{"n_kv_head": 9, "norm_place": "pre", "init": "normal", "init_std_qkv": 0.019, "init_std_o": 0.0, "init_std_down": 0.0, "grad_clip": 1.0, "schedule": "wsd", "decay_fraction": 0.576, "decay_shape": "pow", "steps": 10940}
MLP neurons of a small language model. Each row is named by its layer, matrix (down: output weights) and neuron, and shows model dimensions 240-335. Each number is 128 + 32 x the weight over its row's rms, rounded and kept within 0 to 255. Numbers have three digits each.
Before each neuron's rows, "fires before" lists the tokens most often just after its 100 highest values on Wikipedia text that the model never trained on.

fires before: ":", "=", " |", "International", " career"
L11.down857:123229154130104155099128141101143177085142095104107110118137096136108088113171127135089117071162084160094153188117156142089120089103096109095130126128214151156135141118087109146135134156141165061168105077160102132138113112115099135124133120086150156102109141138120154141165143145092093075

fires before: ":", ".", " m", "\n", " ft", " |"
L11.down2174:132158093109124131128092166180128134162189148096123111137188110105114172158103127165117132164136148181137123134160159121137120128118123094140109075153087102083121082090137108154103178193102121124164096097122123082147099081070159167083183184133165153172123092129113111117115152129120176156

fires before: " |", " of"
L11.down1188:132115160133081099105151153146110144149140092134142144143138166113083097178183115204128154149106099121149165122177116159147040170096083118138135110120083121166124103151177125138115131097176162105116100147105139125164137109151099105183170091071102126101116123221042108132137100141136145098

fires before: "\n", "-"
L7.down1603:116160027140076130128100124211175129120082078109131092121176110100115121123147115179161132111161124103169165100113103177099083072112134143081082140175085155114152140115101038035115097128129194125178169196191105065156139126118127125047170129138094169135077095116126109118135156210155170129

fires before: " (", " of", "-", " 2"
L7.down2223:116110129093084100173170091095132145136090057142149092109169159081115118116182126187139130109109139155146105115137114136150150077130103145140100141106159117156133152132170083163143135101171127172114141126182094117107060143160110152113151125113106129162118137110149052120132153129128069168

fires before: " the", " a", " \"", " an"
L11.down97:125128178150135101146146141067100148096137164113141190185104098126067112109185123147131111120110180128158107099143098149134152156108104108137118177069112122078117153118155112079156126096137079066146202182155081071149124100099111125145122133115146156082126099161137148165128119140110133180

fires before: ".", " be", ")", ":", "\"", "°"
L11.down451:133102183154180135182141194138125178161090099096154123112172156148146184162085128155153139166122130178127166146110091121124138091103119060120140146124090194105103120158143179139113139124127152074137130120068058095080145158168125128111144106132115145150085200107123124114135127140080082112

fires before: " the", " a"
L7.down1746:101120108088156170104138203076139120091145108110146144105122113154033145125125103149098100119179158177099111105129097140181180108080121057041070099104113070142121155193068087122166159163120117078128141235141122142167106114101189142137131157142078104161125184155168162151199091184110161144

fires before: " of", " to", " by", ".", ","
L7.down409:078157154099156101116118108172126120089163116095120175130116109067122145105114113130080142113131142104216155129129110086153111124138124123154112125130127143092089136119053115089206150116102130143176109082129124162136138107101163133133142155172154132116176165150126135156195131124104171186

fires before: "."
L11.down603:165133113136167100113101108158170111092098118175119100137095072157127150145187109154135136133123147112148127139131135179080093128118181129117145133178138121123115122121177126122134153118099084189052115135103068142098058133118204086088155154146116133111123102098155127158142177086157073137

fires before: "-"
L11.down2256:112092097119157119185135093127093109145160137161184128095153143085125063159199136091058100125153196118126109132125181133101068115081103145129055154158046145153190155123146209071110120158095155119185152116119123080060124116176157152061126146064034147146150131113138072176149115229185088164

fires before: ","
L11.down1082:087120184125124098151165180160164105077124095176080125092136120149102105134139082134154134162092164138133145080154127101184146093110149118084062172134145105136138085149113135111103114079089172096134147188143116137114163131139086119101140093125105110121096098130109073112120094204162130094

fires before: "-"
L7.down1780:128089093129124111086083131140177109172108151162116167133141154156139168151130155104163105144163121138078146160107186112138102143162101145150094093144078133116094118091076176082051130167156157133127117098100129098123173159137121107135135159160157125065102196132102111147158165173169100143

fires before: "|"
L7.down1290:139157119154131131113183134130117150121082135132131116162131141151066146154098126121109091125119096173102112082144129101130120174070067161112090125111148120099090151129156110166104137180078137102163126076113092094144114164141144090157142116164082117069131110145143168170148141138075153137

fires before: " |", "°", ":"
L11.down1461:126206154058140124098079175084151151149193134117143145095176126126139158102086111113096130140129078157180153100082092099119094084105134113130135149080148139115134097181153085160160146138132142174092130116143143139128060120147199121100076105122144141107182163165103168145154155154134112118

fires before: " |", ",", ":", ")", ";"
L7.down1857:092133107127070098127102053113127178115160141101096051116156131190163124128059136104155102089072070119153161091150196158147116072076134137112224146132128118086093155148137161093091098133148119148152126174092142148136151146122154135116107124140122173171082112111168096129089139156190129113

fires before: " |", ")", ".", ",", " (", "("
L11.down37:176148158145131117137138073121089088114199131106127158073174097074096110172153137139128089149090141109079148073152093142157146222192138113091091117186092165137154109145109144167124102160130173135154087096120179107117099138046096119102110134140151120083075095160129143131130100157092135157

fires before: " |", "  ", ".", " Q", "s"
L11.down1185:078145099127171157131148162106127147134130190088128152122119140146106177156154109129122190111135116093128121150103130094137154105120107135173125143095131131112112108132076060163143141176074123114119138106124109147113057202201161180112109151138133176063131165109164091136145130140133100170

fires before: " |", ":", "-", " ranking"
L7.down459:093152050151109197135108098141144116092089139119152141121142111215114135138180075108136182147097219116097117076094192165127082147124154110168125127112152127094139115119128174167113131099103136097130138153168145176127154082093135159126116090111111157180117127156181132111133159148090121138

fires before: "\n", "  ", "–", " II"
L7.down837:104125180148170079171125122134093155118141186138135061159118119163120098133128096158126083116149162122135227145147130211129125060131154173146151138144180159146139123111164197118157145128120143139171111097110086158143076114122118143129151182134111110130104094185098127134128153138055142193

fires before: "–", "."
L11.down2097:175107184115163102130124133193138109152145116158071115135112156106111023180149136189173160080125160136110164158140137112174121106094127099140097122166154180174096173133138132104110151159196115120146094053117107155123136125141104114150094139126125125155126158144103170133170133179072132206

fires before: "–", ":", "="
L11.down1450:153096108028165144123142155132128168223152107110114187082165109075064092106098185129093116091165142078132141104140121118153114090101127139128121111153142145125115113107093097134094151126167128116114143137146090094138108114110113112068160165093114069101143125161131120092179108152140118125

fires before: " |", "\n", ",", " 2021", " 2024", " 2002"
L7.down154:132054101089120154131162080111144062121063133141128089080184117098102108108146117122068098049114166094103140102134090150148051131108123100174090111100154160133125145191075156133099110142092176172131123126146147133164109069079126128149176115150129152119108144105157119077116074188127181111

fires before: " to", " in", " by", " as", " on"
L11.down183:072145117130122120105101142170151159142077094116166077149164006099075169133127136142126098132145154186115164060115119068170147135145112125102163172104150108125147103143062123073155109167165128141135092163144093153134137142132108139101114103149126087126124151114131183123150142151180172089

fires before: ":", "–", " record", " titles", " |"
L7.down1592:077105077138140155158137075177107115185119084104129148152144109188177144151085126170132122134094099010142114121145172135146116115198147094156108120162161158107180103037087186133157155151126064167102129085177147075132188151119146136134097174141060108175091088143128147121108106153075205181

fires before: "="
L7.down1767:089130147125070094100160151134154130181112134160156173172070130143116138080122148079103050105126184147141128111140156141162065083092144125100130122129133142228150146118126112095088065099076164133169083101126120128107175133136096134134137153108130184124095109093079130120093137147147124172

fires before: " |", " of", ";", ")"
L7.down898:157070186066077142242111085136160144140165153144155095137125126153162143179124146166107113101070142155158114123114142109118087159117158063177138112143094138107060166197147143157127078141143122189127184107104155123067151139156117167109127122115146131122125178117108080163182100169122126188

fires before: " |", "\n", ")", ":", ","
L7.down2004:119109103092107119171097098083117162130092117145102153125141150148125115129132130188127164138146094115157156132102085077113132106144137133127153109092126151099080057164105154144129134147157119149156141164162138188143178091123070144137131126222143149124108061082172131099173161101087107138

fires before: " |", " (", ","
L7.down920:123183197147154103116135134183130116091156117102127156180117079142071148154120142092110154124122140145136096098117118104166155166165172124152125088129147187076074143073075128114172190189141104108157096128066106124090108166118121153153174166147157189120164157203083109115171112119118187137

fires before: " |", ";", ",", ")", "–", "'"
L7.down1930:141153112141221112147102144050189120061191203074181134033153124116102148083160119112151162078118102125105104068119158128106192145054152140134169132098078094139137129158140128094112085161123182118047083116104109139154110159131152127144091157167113173068123192151115053155057089114194150169

fires before: "0", " |", "2", " 0", ";", " 2"
L7.down706:061210147169169138159097120116167118096067120159107146077128134151192145138155171145102164049157122173139070136139146116168101172118120081137106138145114120174116107136109140096096097101068125103099163107099153100191076123124125158107114108112168118109174194135133175082169118158129132097

fires before: " |", ":"
L11.down1339:140131129192117151130133151106113150143119126069102143089077162156100137219147137128072122117083172152098106195115100154082129107186131142110147135068152125182140108188143154126109124161153123038159147184097128181118156101093197107067063112152098068123150128130149140053099142151164078129

fires before: " of", "with"
L11.down1552:067150124087119087129136088130142136151126142161129133098177163124103136182147132129114138073091123143150149171130106110186091129213161111179140107161109142116089109125151128174144134127142198069172124132144115110144086076126120062114139098186114163160119081183144160176158151114159134151

fires before: " |", ":", "\n", "bor", "′"
L7.down458:141114130076081154094139112158177086088119104163183167100164091053163110115118079120125130142157148132105180164159105168118213118142148084135174168129122146094151143063136116077142106138121134172100109106156160097103119126137149125220133128120127097157088113191083187150109145105095168099

fires before: " in", ".", ",", " to", " on", " by"
L7.down1045:148117153092150121082116046165196124135150140125136147141172111170118110145149118085150112171145192110123090178114091091193112138079096138136134137179135181133183123136182120096099171108154107152117193075173110128122125100108184086154182144066151149131115089106119166183171091188082131128

fires before: "\n", " /", "\n\n", "=", ":"
L7.down2263:134160148087083187100092198169038156163141114129189189179073182127105136116116095145127126142113154059150112091120156102134109148101180161076153083099132153159173149129133141129129064105113140098132065135135146148091115174126103158163157106078108078136136087161056101144151091121129136113

fires before: " with", "s", "ing", " to", " between", " of"
L7.down754:209164131106126098152110090125119174111115078097153093087104178123108145138112147128114072104082170112152100106108125164081098140183175095171111093104119169138101093180139115118100113096088158163100124109117105153121103072125185091169138119173117167149139095052112152183158109123126100130

fires before: " |"
L11.down2172:121173118115142101136099151127117087162085106140175127087180153119129117078113146172106128217091130093097101099137160117130113193106196166191155101079146163180141079151140131140126150077152134123178096124113149119160170151084068187094128184125144140077148151157131171107094096120094080109

fires before: " |", ";", " of", ",", " 1"
L7.down1284:169090093107141115219135078112132120151072164111104106169158063141120086155123171082148083119150135090104057177123101139201116149189144077135092121117059189111161197108089142155181061062088092156093148071098156170099076147096149126131162155129148143124172153161178102128149078119125145141

fires before: ",", ".", " of", " and", "\n\n"
L11.down1486:121123135077162117153163162123071110113080073177099081114142132140078131086123073164136058151079128091111161119070156172162103098094160111062090068150083163110120144145174158152114161135115146106133145105122118198138124115074078152141144123150120084102221134118134142108123086137125090095

fires before: ":", " on", " to"
L11.down895:115152129151180150113172069103077095150082135121184145124128169157114089142119167114124076117086210193145189078115067158112084102104110137152084149133177093105097104130132176077133108112105109106137193151131154119083111155119153091138125132085147088136120104117167164152183151126117094123

fires before: "="
L11.down913:196062107126172169128040162090126146120139156107156144116144085139130129108168082187130149142129117083100081173099137134090111133100144175130137147161145178123119158147146125166127201095153089159097172161134138080103133158054162169085192165115127148130145111170163164141146153131136082112

fires before: ".", " /", ":", " |", "\""
L7.down1134:137154148124108190147141156123107129073128160106182129154208178103087184148060145141120101149106152159129139083134071125153068156124113124149092152095106092110165094139072130117135163137132101140101141088129126085090140174112076091117152133104152166137103098081136112077165162095096196107

fires before: ".", ","
L11.down1647:150135063110131162194133138135121197116145109134093060105122147127109104077102158120182078124080088171142131109096142180146228112096129101125165184156149124115118115107064125116123137081159113128147163078174144135115085154147132163132151125096172115120164132130115105135111112138174175100

fires before: ":", ")", " (", " code", " mi", "  "
L7.down1673:108116171128099153161106130148130109156124106145164109098127143103155216113124164191126146140131108120118136116129167127131178100115110161074132098112154121114160172124093149105163116157094125080166135159132166150107138087158117159101104110120133156139071103111070100139093132154167097164

fires before: "="
L7.down1515:069092123142127107165166121134131133101092145161111172139115160126134243078120137090164092122091132139147120135099105113156110131111093109098154113095158122145166153078116096078121078122131111143127132141122144110129131091169124106162135125087114083160133137083126108116072169118127110124

fires before: "=", " –"
L7.down1861:135165133113096143087107096100109123111125126088115144108178128095127129111059169172214108121130150170102211092133178105111122040115180090134181069104132124103112138091064151161122123136135118101136125136154156133079109086147091139102133129120111065113107173073143208110105101157174144117

fires before: ",", "–", ".", " |", ")"
L7.down35:165089048105139090120086162095147095111114217111172110111160129128141094177123118178122078128082079108056120100154121104155097167138119089153154078172125156156146173141127133127145195114115193170165112127088143112131118067117068090146094161118089109101206147152127156148118123151112123181

fires before: ".", " States", "ma", "ss", "gan"
L11.down49:165140166110132112187125185173079148087126140171143104078142106137157084156106126096171145190108157102111119101067160113095118077164104029123163133137183165087121078158102145087194131146065122075109154189123113093113088218145085092157107155149175132133133140137134069114152114199098192162

fires before: "b", "n", "nd", "d", "han"
L11.down1051:121097108121170085112118092117069198135136149216133133104089137184150120177118124128123164145078131120154115193085143122129112108155126196172171152102177146112148158165148168107099110083189063158148142103093132136123123086112082134118127152101156163163094141130128097100147140105142133177

fires before: "%", "."
L11.down526:155121164078124160147135129123149160101101156172068107120128102104124084126113136091120128090091085150154115105078104100152176153147101118114128134149139087151160097130147101092114105134150108121091123163122083151112126094149160126100162134135180154150112113106150158128139146154134058103

fires before: "s", " =", "="
L11.down2287:095116161098168105113122102130086091070171133145174163134136076167131074128106151158157158164178152157135123097087108125061127166150122085135153159160117123146186118193126161130084072092143129093087085156115105130098134139104092177119126048083169125086136029146159142131154107140152105133

fires before: "-", "=", "ia", "t"
L7.down1367:100117175157146127094153140125104115099116141136163099125153156110154108145088177128179116126110136155104054149149108146128169148147068128134103123152124131089086081123125126150062121153179132186187133125113090087200085109150152102125099167134142107112088075067080101084096173089113112172

fires before: " |", "\n", ";"
L7.down400:123116136103171116144204081116151113111158041136155117169153135081171147113072087131113182167107139192110121127106092176129116088156095017116116151136130124198113100107133141126125112164102147094191117130090143144122087100149121107102088131160122097115103166099120208136108099153148084121

fires before: "="
L7.down390:126085091137135104166116113170118122096123095109127122187095128138085182127151079096076098111093133130114139053129169139101138102094133107105093138168069121134142142065142109158109135173131145162115090093049133123137129123121162061140101200152160114148135121061116106127061147096171135120

fires before: ".", " million", "2", " billion", "5", "S"
L11.down926:200164179083097122070193153132108144153154139163085161137085093077146200162138097111095167137165113077161099165176074106226170122133096105169142110179134091066171159162125100169128106168131096103119142172104139148156115160079132157128145052150175114070115143123165156135130129137122135141

fires before: " |", "\n", "}", "\n\n"
L7.down1072:106118138092139133131134177133112113102150163141107154092169108132148144124131157114084151043117161139112147096107173082112070102143152148176120113109143188163088097183144152198121149191105152128133121147107077092179112117119100063149164111146117054140087147098102066036075133148177103109

fires before: " |", ":"
L11.down1346:168136153139190126110204070115101093128143125118134088089159145139177127170119128145114179162180160113159146083162120141112145080098139119131183176041116084085116114161109154117159076153143072079102109193119168149202113160161072187169148150190133114111087129160137189089114181179133107164

fires before: "-", "="
L7.down1962:111107117138134140107092131066174155151109151119087111146111097151080095144142141196149083180112123163067116168089142164119121154191154124128132196096157092130106176113122123113094109184106143158116147136069118131146108142147115154141155122120175123128093130138156109111118163116142171118

fires before: " |", ")", " ("
L11.down313:096155137161109119100135179155180126162089149133124095057153133161131192094115104141075124158115156117094099124106083121123197127106174146163106132104134189119145110154103134116152116127116154118115121199095104165102116145146162128148079077132066186104101123175102110161122099158157189092

fires before: " |", "{", ";", ",", ".", ")"
L7.down2031:097145116128172124098083122154102149136130111167114119122157131088150115197142116126160064145138135129187128097224208136137115150154127081142108165136116119128054106169112073176111133103139198171087144204102120137188143161184083156113075118113123158132086103134108084141100157191120148153

fires before: " |", "2", "7", "4", "9"
L11.down1403:075132162143119126095156164160178094177095130183144104116199176094109109120084096130092127124131100130103086113121117111077150116109141119130067137134143204128147070142157123138194119145140152129108127079145138165127154121143153158077132162140149130203113090161161142121163162120150101119

fires before: ",", ".", " is", " (", " was", " and"
L11.down885:132171195126158149136132104232095118130132116122164138122172128126037082158206130154086129121182175135115117118063164145219135158131123171107064144167134124128168088087129173124111117139178139125119113102141106134105169165054144125191124093180094132111107142177086087139129083134187215142

fires before: ":", " Apps"
L7.down2014:146154161088104125068099070107153114183145139174143158119195120091175117130140110171166212076099165075106080146109142145129092057136088139168142093076101096144147124155083167156111134118145098114162162092145159128171117147127130133105131107109135101161091194112111099139130189040126154105

fires before: ")", ",", ":", " |", "–"
L11.down1844:110130105122142159118181136104139104184115120113100107098104136110092137113057127095114144138088162158171102107089210130108109092160135111137123111119108080135193120121076100080159146067123168119133154125144123088097155137120078143092106183148129148149082137148118096133076162083133141244

fires before: ".", "track", "="
L11.down2159:147106195194118112116089110141186140174109153097077115153083107180105113205142160147132074080088132122095118151154134178120127147158104107149134121160125101141095117141145197135137179110068113093111100126152168168061126158171147143166147079151159114119122188105162160090214168168109128105

fires before: ",", " the", " he"
L7.down1494:136113111112189192075197178119094087116122156179088128117162197109184060161137167132066125132116129108165114125139108125155184167153107125137086109124122111148174087171078168151164129088112177172103123165151076137119107115138144173073119086184118178143084137123148165113100086167120208142

fires before: ".", ",", " and", " than", " by", " in"
L11.down1816:140098167131069088105133113155155121122112181135125155105129051177088126165119150117083063062140153156110087101079078112131073152182163095148223160148052184095132090163121157197177129175109117100062106110161145146132139148118049105103119134140128102132103110073062094095109124131133141205

fires before: " States", " of"
L11.down609:124166098153142134169069126155093030131065185156107127101125175133107122099088114151125149150110075153134115080119219164180123125071131108201182164098125118063110131144140137101143091064174106129071143168063139101128088149109166130141161195134158129137159143187108125111109100151151134130

fires before: " |", "\n"
L11.down424:114142112139107150138159134139103104074134105135120106098118159112075110166153197083134082148117097125133176105154092071103083087195087115170103152055125139137159101166136150140172141126089103139155083150077124183187145114149149131205081088143166154106124134165116181175127149139120144130

fires before: "="
L7.down1856:085169112128068077154164127097146154156096132149173089178127190157135149085110081098091059115148090168103088127114121099162128132078113132088099039108034095079165110090086128133140105145171180123126083161100143121164116173158070121167190153144112131103135092147113124125167120169122138162

fires before: " |", "\n", ")"
L7.down107:138102160106109176072157110188084092081129103126131101087139143080106102115129128156090130136155114069126132119142058114126126158112196116112067178108153173102122110029071085125116134158079165065131079120101100165119127079101140157174102127158083115107125109153091123128215143136168166151

fires before: " |", ",", " (", ".", "\n"
L7.down513:160142171086101119091112132151110143087107109111127107117133153145080163118122149157154208092148138208119144134095123185114069109156138114161061161144137164084034119090058127193150130192133127105143152151100135131127104105121175091134186107106152188129169155142138144107188119137101174124

fires before: "="
L11.down1969:154065123102131163161080161111147155089134135095166122137111181104135108094166189209138076087158149145114136146144075112116105065190087128108184101139133081092110133125176081098109090091151139094137153165139139103163091116136082173123169156125101114098147124104090205139172135131089154095

fires before: "=", " Ple"
L7.down1755:157112157140139162164147119067092136094196103143115119104120089185122124131104131134129128074108170129146119164135120143076120103107144056204102098175121091137134156163118142142098141142151143143129124142082185134144101079111175091173116127109191126104130097151134124154112061138107110183

fires before: " a", "A", " an", "I", "E", "O"
L11.down141:143167135121108084108108125181124194177139124059143137152119117151133086099187166064137112085146167207141126119118158160124144139122153106121141161077137096134102109171130181120138146128096126098097148228102116157181182122153141124133151144089129174109135141118140100142084099125129117105

fires before: " |", "\n", "18", "00"
L7.down1026:165111136089151148163135169109088132092119158067199139202120115133151167130125125114124054132149111126099105134127119152126086180159140147129114128122118116150152126110041112101118131173102059091161130161109084141121094058121084067109196184151173105119090099162093140127111133187131127151

fires before: " |", " to", " -", ":", "ee", "\n"
L11.down2247:135188060127085083122104198127161179175108113138121117136086124109147078108077034091072134088128160124084138134120162132123108159158133132125116075105079157142131071123163139121114089133178152125143170091164141173084191100145176070160109159130128155090126110108102180097149119161144112117

fires before: "-", " 6", " 1", " 2"
L7.down80:183145139129102166133093082109081170086111087183172109126142145171126092163074151137166077132045148145115121099097153166128169099155179147195090102128149110143138139161173147226130105163143123180117130112167132065113141165184154118129182124114123114173192139101130162113109136135170145141

fires before: "="
L7.down1016:092128081158086134186020130123107187122127112168117157122144109093123103134158170090115143111125176036178157109123168101064074133105139119142122191176113150115127164144138110135115167127096105145105119101126099117122086103094168162146107134128136115141105125110128146143163122181082124194

fires before: "=", "old"
L7.down1332:138086119108123053155103126185120121093126098181204105039120080131119122168132164084150144152108157088201190115127113125125093149047084120121143158169138235152172125141136127123116077100141150136145145113138079113122124102085093096145151117097135106134146123116168127164167097160139199114

fires before: "\n", " |", "\n\n"
L7.down2259:087157131113176174164196119097089096115087166111150131124127143170074089092146077117113090062095148158178134097155045111153086143152153139121148132119080085153119068140177144143128049143140120161091066091146171097131111150101155037144160156095129123147065107131102188114133061105193096028

fires before: "-"
L7.down31:086131107094083119132121163091183136102101107152148105128106137103143177203127097137135170121133121117077142110138183157127048148095109143108098137101080124154138097147098142147070193133190109135110123131136127110165162177154073103116188153187147130084113116093049162163175192149155063141

fires before: "=", " in", " a", "\n\n", " on"
L7.down1507:146128139127126077170095129103099123130101103076150132209077102135107098133130089102101137123175171098115099123173096094142082097168128078085140144135091120137140167140113162133127151109089142161177145147143055101075117130174140114138112146074064169130121115101170082163132066114136098148

fires before: ":"
L11.down1645:119065166087113193100172161113132107144126083190107121123143187158149096132146176114129107079140099193080160106105129120118101087100194117162114146110150130067066121156120137109134069103111109145154117147109132136162152072180133108119106145113078089174125141168235145152131220131067140146

fires before: " |", " by", ":", "|"
L7.down1651:109123116112142131137132113147110101149134097144136130117100122075108161111098143151130090113155152128088107104113091123097181113111179123165127070159169132170108103128143166091196109112128091119171188123153142108136138156110131134079199150187071098107155125214076119168180071050063208124

fires before: ".", ",", " in", " as", " and", " of"
L11.down736:136100176159126114175093136119153073150112153091143126071128082117150224171123196026071123142105143124118082102161148123123088131092159094169212144135139107152117094113138211058131210137105156110096128099109123159082079100135175122104088129089085094123116141158181125115129159117145111120

fires before: " the", " a", " an"
L11.down789:122118127115119070155152087154122118096165143105192122075142149143109154096105127135161102117107148112161103127174134104073121085062106148132160048147092113132142104136125145118126167136113136115118104122137168127173161101114175136119162071125145051130206056107122093093144104070145110146

fires before: "ed", "ing", "s", "ion", "y"
L7.down2119:128117143171097131108109135140090159123155132140081155150164181093131129117150118052118160092170146086077152162117178114140181117165105116123115129129096137135128137145081142104130126110133176087126179150165102150046171070135150104143071115214168098110114158088127126146111146151082130133

fires before: " |", "–", ":", "\n", " ("
L7.down1997:088164137097125137126173111124073136136167135144127134169145129140113116135137103167171104120096089172165078114082135151111123108189158141206133093086137152127185136214117149144146135139109150106158147186126112154201133115124115120161168130217106147216137164153116191101172137108108140145

fires before: "="
L11.down2245:078161222092116047150172099157118128126087134120062155099170112182067150104120161129123191111087104108115100126159081123137160137121060176102098111163070177110133138147146114121071087115129172103175105138107162180131143210158114092097155149103162170163150099103142149119077163143099090106

fires before: "-", " of"
L7.down2127:123125105137111168186077132145112116129125099135111190144146143183120114163186145153149077115126113150129149063109139152122084149059090178132166134153095149099125112180109132095097146131115134172138107104131123158141117126155144128113129183135045139161083109083089115138121102160096125161

fires before: ";"
L11.down1370:095160080178086138184124140168127097133138112138168133132145147144137110139160140083106176144132123165077078110108126161111133084135150159147154112115152081152148075108187158155094152114077190120074143105177154096107111123132175164077065153147163137128078131106086155167165111130111161101

fires before: ",", " was", "'", ";"
L7.down552:051122178080139159129177086107131142093138099122070103063194101150155067123156166145155097136113170119078119094119154144123100106100189217139118059137107133080118147140095132137099176138156180173118114098125189147136105135159118189133061136146124178176099124182126088102141145149144111123

fires before: ",", " than"
L11.down2231:135129150127130116112190140131203120102107115102128144092162172122125142137170085074140153145180129106132167164120142231105154099112161140113066130138169135090184104127068099099111126056110147139148123146150110146145132177107166132108195098152195155150166148127101081193148099120131186122

fires before: ",", " he", " the", " in", " she"
L7.down500:149112160112116123125105172118138128117079149117141132117130128070146078101167167141154158177106137111144083102107133111197148091087141112135072136118118148080171091119148149142175046100124116156170132115117090109193106095083178153099123055139133176109129130100082200107077144140132198150

fires before: "=", " the"
L7.down1924:161100162141184138140114131074107045073116117101147083094104144143105155148169097146155138138168116112204133147175152112102102135091132081129175076165115091136123084117124047157107129119158119099166131139145101103174160155122178108147155120140152142116122125083089132150129124095141117173